MLP neurons of a small language model. Each row is named by its layer, matrix (down: output weights) and neuron, and shows model dimensions 128-383. Each number is 500 + 25 x the weight over its row's rms, rounded and kept within 0 to 999. Numbers have three digits each.
After each neuron's rows, "raises" lists the tokens whose logits its output raises most directly, leaving later layers aside.

L2.down186:484515487514527521493467463522532493554491526512511479482494489487508487488497531490474457485459462514523496521491523535490498502502498535544472516489489518521534508528541481503485482472483489481493473499452503504491507535556500502527454466488500477491480540508459518541455501496498489518457481470490504501516511497496440514456511500509474499520502502507455516522520472487520430445537481503484510505501557490507485529467523500516490508485493529488536526444516470514492481466518469488460525484465481532523478519477483463506509557493530506479513478470484488496522534513500488484536489515552492472517526501527577532499512491468473489494505476487536506507495508508509468524506491539520506486524513542492468488525460527479500535507511542480534505501480492528464502486528517
raises: "E", "N", "M", "I", "B"

L6.down1462:541537523486464516501513482537508498488495522495467488460486464486518494493496535446466475464492524555553495485542456470476472499518496516525516512516534502464472485526456536504484518530471469459530533540506504462510469497491502558471471499481528529505478488490476541511486480485482528488525505494437490496496501548535493506495482504498507496502549544534504524479540515509532479541499468522522510511522479491524515524517536474531522453459499508509494497533551490490502517546482453493492518491475511516510513503489505472531528507460505482503482510493523448455474493477504480484558550538490489497486512517531504488517494475522497485512481542499526455522474465491455469498522535504530466483514463538517489468464466431525484517496495474536472484502493515507518508503471510
raises: " have been", " move", " serve", " occur", " make"

L6.down722:491450520501540479480485465507549482544492496545499488477488498540488523498513549508515500513478463547523484504449539533496495568488522501537513487428537508490504473482496489488496481502535510469532546523516533539481494505445529470524541517491495498476481497507509460475457494449494527556449487472504481508483492544493519475500486497530528530494490520543476460508540533489495514500508517474490494481516518477449480500519523508515554495520495465493521512513485526514497456484498479500472490495513532464514517491466495497554512486496514490460491507475462532483459510556497515493478445525500538553543517478461458511483494506546546486499495490508497455504503506498495466512513471541489481474498480497497481515510525495499473477523517485518472525469470488517476528499466554
raises: "els", "ag", "at", "als", "als."

L6.down19:529511475497510465510531499495490511503458480508503520525509527494510517543508530469513524532545470505509502499485557479486503470492500517470467478500473502481503521490475519529510531451451479500476555509461523511474488476519483484506494491438503506490516540503483481477470470463505504513510509567534505505526554494505495500494510530467487491534516482539484484474488508523543481476482468506513484522464490524513489512486499492521517508485544519494484491447490520525532518494477457441491469498548500526508480468496532520469531457499512572499460483487468520528523500506482498522494452510478513505471499505476517505560522504487502529516462540491468471558501506533502490492521487507562491505490460499499522516482507463501484544515495532455540465490465451486515457510498524
raises: "que", "ch", "om", "oke", "chol"

L3.down1432:493468473472517500507485495514496497544546517522500484493513499517528488516521483540500506505491507497511504521487508508515538456494541487519509519518554518520482492544504508510477512486481450539470456484496477523481498509473530513507479486475468506479452476541510470500508532479493527498512522550547521521519491486497474515527490495515489498527531516481516469547500430503526488495541491486527457514491535523513532500492499530480520536445461484529536473509513528496501507483509494503466482528489517467528510492507523511496493475512461534522508513520537417487506499482508444497505494474489475448540532517494482463509510498525479516515514520508448494507477467517502523476515552525463538537533525492509473518522499528500500493500517498481459487488456514503480464518442461
raises: "ep", "ied", "ra", "ick", "ine"

L3.down278:497521497500499471521545518512524474528492477526515581537502523491470479521530484452497501497474514484519489563515542513490529510475473486500508505544493522536495544473466507490517496457514496487541468507546534532479491446501476486499502481463517498528504526501506511534512517500502506493500530528518538505528536516527500512506549482504490495499491471437521477569479463499468534500502500528502495484482492513494532509482526525505465560485532496517531495512488478525537482468514500520505463470496537497522489532519512440476515534438516504486479548502466515475475503500480540520506521518484491508493516457518504487493462517513505476465499434519530498481487483520446488504451500473520485491483460498487489501486498539481471510532545501483503533475476479522538533469466527
raises: "ps", "p", "anding", "pl", "ry"

L2.down288:500485521512509506497528513498512468603505475492494488507496532495504490515561462496507514506492490504472525465513499526529525490516527483510507535531514478567474515488506497457503510455512457522488464521499481522497498505431505493493506534475528464504499560513525503519486517508539497497489524468453512487480528482459491530565527488513496487463540500521475488497534489468487483512512493460484502504499506507499481482503519547526494518493490529491528521507462508481511486467492523469478528521498486469547478484462500503502513491474496487494499517532502480524507475489519458513509472528465536461497537489537480503463481525512451488492508517431566510488492485530548528487492517460481514519475488530502494490531499516487476483470547532448523494522454529510496531463522455
raises: "g", "Z", "ga", "orthern", "ep"

L3.down354:489494457526495477471527448512507495551542548494512450490528445521495488490502503484531510523483529493507534523529491495477474532510492534506490524484499492509467480473497511506568472486485564515513508497466504497502492471537494513522515537507475467502526494542503457506484538482496523461494468503506456540458520514457506551517485515451467537511461458511510497485492505522486462531524509520518504478481553555537509502502470488515483488538499526533463494560503483465490538454510477488494507496502483522482438535496508485473524451482490506509498472524469531523472512496513527497529528529482476474527502484476525515551504471463513505486516523463530536466471457509469480509513497539484513512501514491489516460511481498489488512523473497532528504515491460509483523530511484
raises: "ament", "ify", "ified", "ifying", "tain"

L6.down1100:491517513508520530535485450482525464572497546479485507520504491536491523494497502501425484444462501452496496512510524526475495507501500519510519471508521525504445516514565515524511500488476507488505497507509513489483490489486504494526507499510501486484478503490508502476496521466512467472510500532445504519497471495496498538502495507498471497498519525536504483469511480534486499459500494529509496548482509510499521510424486505503480537478481496508471546546513490482519499475503540557480498504511536475535481475563497481507508508478457496499533475489470460470464489488544473526491542547493451495521516472501532513530487465471493497521482503528535501485500518455521495512493536479459476528542531493490514528510504458492473503518507509490513533517498521491502523498519521
raises: "t.", "apt", "id", "aid", "t"

L2.down103:526524523493535454479489489496432467542503470514500499458478545472504539487474522514464508468476519492545465501516511490460562461499504450517464503446530498495518523487540523454492491503493459471492473511511484486522505526488487476516494509453496474505522496517473506479516502545470486490480532530495435524455535484477461512530486497492507493502455536517516454494489510513508538472490494549478443461494504516544456523570503475487471519495517496468505525491504492516538519453467477492481490515522479491498503504485486526449505530475502469532518488527527475492504476498460489555533493476492478524506523499449470540508491491534531506512541497488503492514502530536501528463519529542498500507502489475526493526544476526514505470516474476467515508499501519506539532458479512
raises: "gor", "ories", "aim", "m", "rad"

L6.down573:449490481518490519529465469546505499518489485495494474508471495524490504523516543482511475511513541509511487550484517511537540498480528518533573529464513504506494490478515499469456518498469482480519526494498498508500498500513486463467503508509504496471493481470505494496506519489508512472539474487542458507478483518517515470539477487481468513410511487463499446483480505536517491526502501499497509523505548507503497535459516497520507508540531461484456527469490523544477518561494507483518497529499460488511524515493494509477495485513490514490478479492440507508498509513473503470525476474528489473536482513487476479504482553441507508515525499466445489524484513464483500550511480472525496523487443520485491488492511481521486511519446531501484502511495558500470474510478534
raises: " that the", " that it", " that", " that she", " that he"

L6.down740:480485507478508523468509501510490507498517503520502459513497509477525480463495494491495441519460507493544515469440481504499448459522466525460514474494456462503527536524468510514494489529459540475548476517470487519453487459488489538483509479513512451505434471496471553539457504497488478484526504486464477507512552484472495484548499523508440495526497525534502508537497505482515478482526492503520537486474515489471506495548537490492489470509539508468537491479492519520535488487502493531508480528481526482525497505485492500538482490518517510506507490483534563476493507548542500515479528495499486515492547487487500495449509505547531501488527486478515488484442543465471510521555508522502495473522462462438484483533482493472539452530557486500469506478472467518507509508484540
raises: " Administ", " Office", " Organ", " Service", " Centre"

L3.down722:504476479502570502507485506498464465542501490447438492563521513538505484515453560496474514495480518533517508559444492491481537514491525488509518534538491497493510501476515502469512458462510495516474513481488516513508493460500514485518476494504482499508506492515477544545509491528528506484497507516453519493529548495491486499525460527524538499512505510462474485509487462509493514487499492537485494516536513485504519502524526504524495486518485513486548512516490500492477452477497445522531501538455504525499496459533488554521503523478480503496522469468504492470529483510544471490536541501485494485500498496522481520474535514551502510515525489482478461527538477497510500462478468516509516578548470466499519532465475519493543476490506514504460473510495469510472477412501479
raises: "cer", "ied", "c", "way", "ially"

L2.down535:551496480505493493474486512511505506568481525467474543471464513492459497553525521513481532497532498528523499541508553500472524475512521495482485487514496520545538517482507504482508489510473474490420467483512527502505523521479498469528468489492450516503447530480491517450500494532472492501488538493505487549487470500486488481559491543475501516533528468486454478530490540493501459489546508506449513488551528516495520493520486504510475466481512534490483512498460485464491523480461513491518510507438448479484518481485550473519503479535493506450533493486520506532485507523502460503556497508502512469495518506538502482468460491524515528447513513453506540548529491488467493522505495544521505485501520483493466541474469487487540506546541501480512518523530529508487485530500489
raises: "ified", "work", "ifying", "iform", "ve"

L6.down1272:508446481506478434477519447493450514541497510495470516486499545496459480520549494513509517519525506461511516514503460493514506542476498508543518486492450530469518481466495522514483548504480498483461495539518505492507484522442416495496512482499470496473470501489495500472501529528523463545475508514491474502475483534517477498481498537501500466547541479528466469531480524504454472504496499488473491499492474502477543517546533507509517497538515515469544497480507462498533495502488496517501488482547520538501527448473497477540546495492528552470527541504497516513498523496484500468500505548482474525520481501517476427518494485518470485501536510531544493510532473451497499498473501508525519501513487507514488543494495514490497510474510472522499505475490520490498462515481539
raises: "ity.", "ities", "red", "the", "it"

L3.down1285:453516499541505526494492518483489548523440492511498484515478527509478496503521448483499540517480479498480510471480558537484551490481481509520514475528524458545498513553503464492477463508476466513495507493527514505477522495448480533495499515499489492496487518505492504499524453483539477488480509525549542552472509488482519521468492546498499467456479520511470474515489544504488549482502507489494542537566483478488507472518501492454495538467489476512506483498526507475525535485472490472497522464532500501491525549480470507521458505498499486488507543472468473468513507501473526491530517479471468566470503499480466502513491497526500469471443465511483502514499552510556525532494480525498541535453498476474513471534521471525487488487490482519498511568498484494536521497487488
raises: "in", "to", "sk", "in |", "gl"

L6.down833:495469509495481510510473468519510516519449522466505486536513511508488507521498451523479496560504474499502496532547494496461512506518491514529513499539537529486509524481474532537536497519491490515514496543521551411480480500474477469475528467490468498463501463482518472442530421554480463478485506509505518497463503508477493505508503476476521469530479547474503506464537520523497496502432513498473475483530469480467469503519553475488487495539519533467501480485499534513533481481535449488500500535502445482460516515523532453527504507501484483530541532478486517509459506445505489496541499486491538537501473479508488492527502496510530538487525526476457519511454510496447513490479503522503483491496527539501513509500498509489488555520496462476511460460529508495509494459492515
raises: "ion of the", "ion of", "or of", "weight", "ion"

L6.down276:499518469493492519487525519510479522499483493500512524484542498486474521507539493552479515508526516490521534492507469545517498535463538489496472475477509490479492470455454473529538505525529499508541480487527487499491523522488494497476511519494475521518484497520491468498480448504466532508534486480470485518561521491496516464504492521507499484511485475536542476496530517512525505498517497506495484485511519479483490511444499521484472489491532531481499510494542451507526548483492497503513460492527489466504541509499511492539525484499504525471508506537528539525458532465470477495554489518518472481469474520522510508485512493556515534511490551483502477493542498534502490509567518503490489489507519456483476494510473491491507517474496482542531540489549504542544506485513547
raises: "uch", "uk", "well", "ock", "uc"

L2.down613:513474462532499495492515478511534451494445487459536500483468485491519491497516448557495472507495524528544481479558535501546533482472513492490503477486513542506504470488523527549442487494520514484515520488536490466490533507535509537477512556491465513508506485545481453501525503517529523525551467467510525513476517539525494513495462493494469544496492467538484480524486538508527498546521492486502506462497490480522521479554516523529495492528533478483485474564466511480446527518504460531483506478484508521492490490515493495542476494523507502495504514515531491498505521465502455506483458499575501498491436513493495499524517538446526499496454490484478493518483497508502520483528571544508493494511523521517454543513509492492546482483532513506482459485529508499483458494474494
raises: " songs", " Music", " recording", " singles", " singer"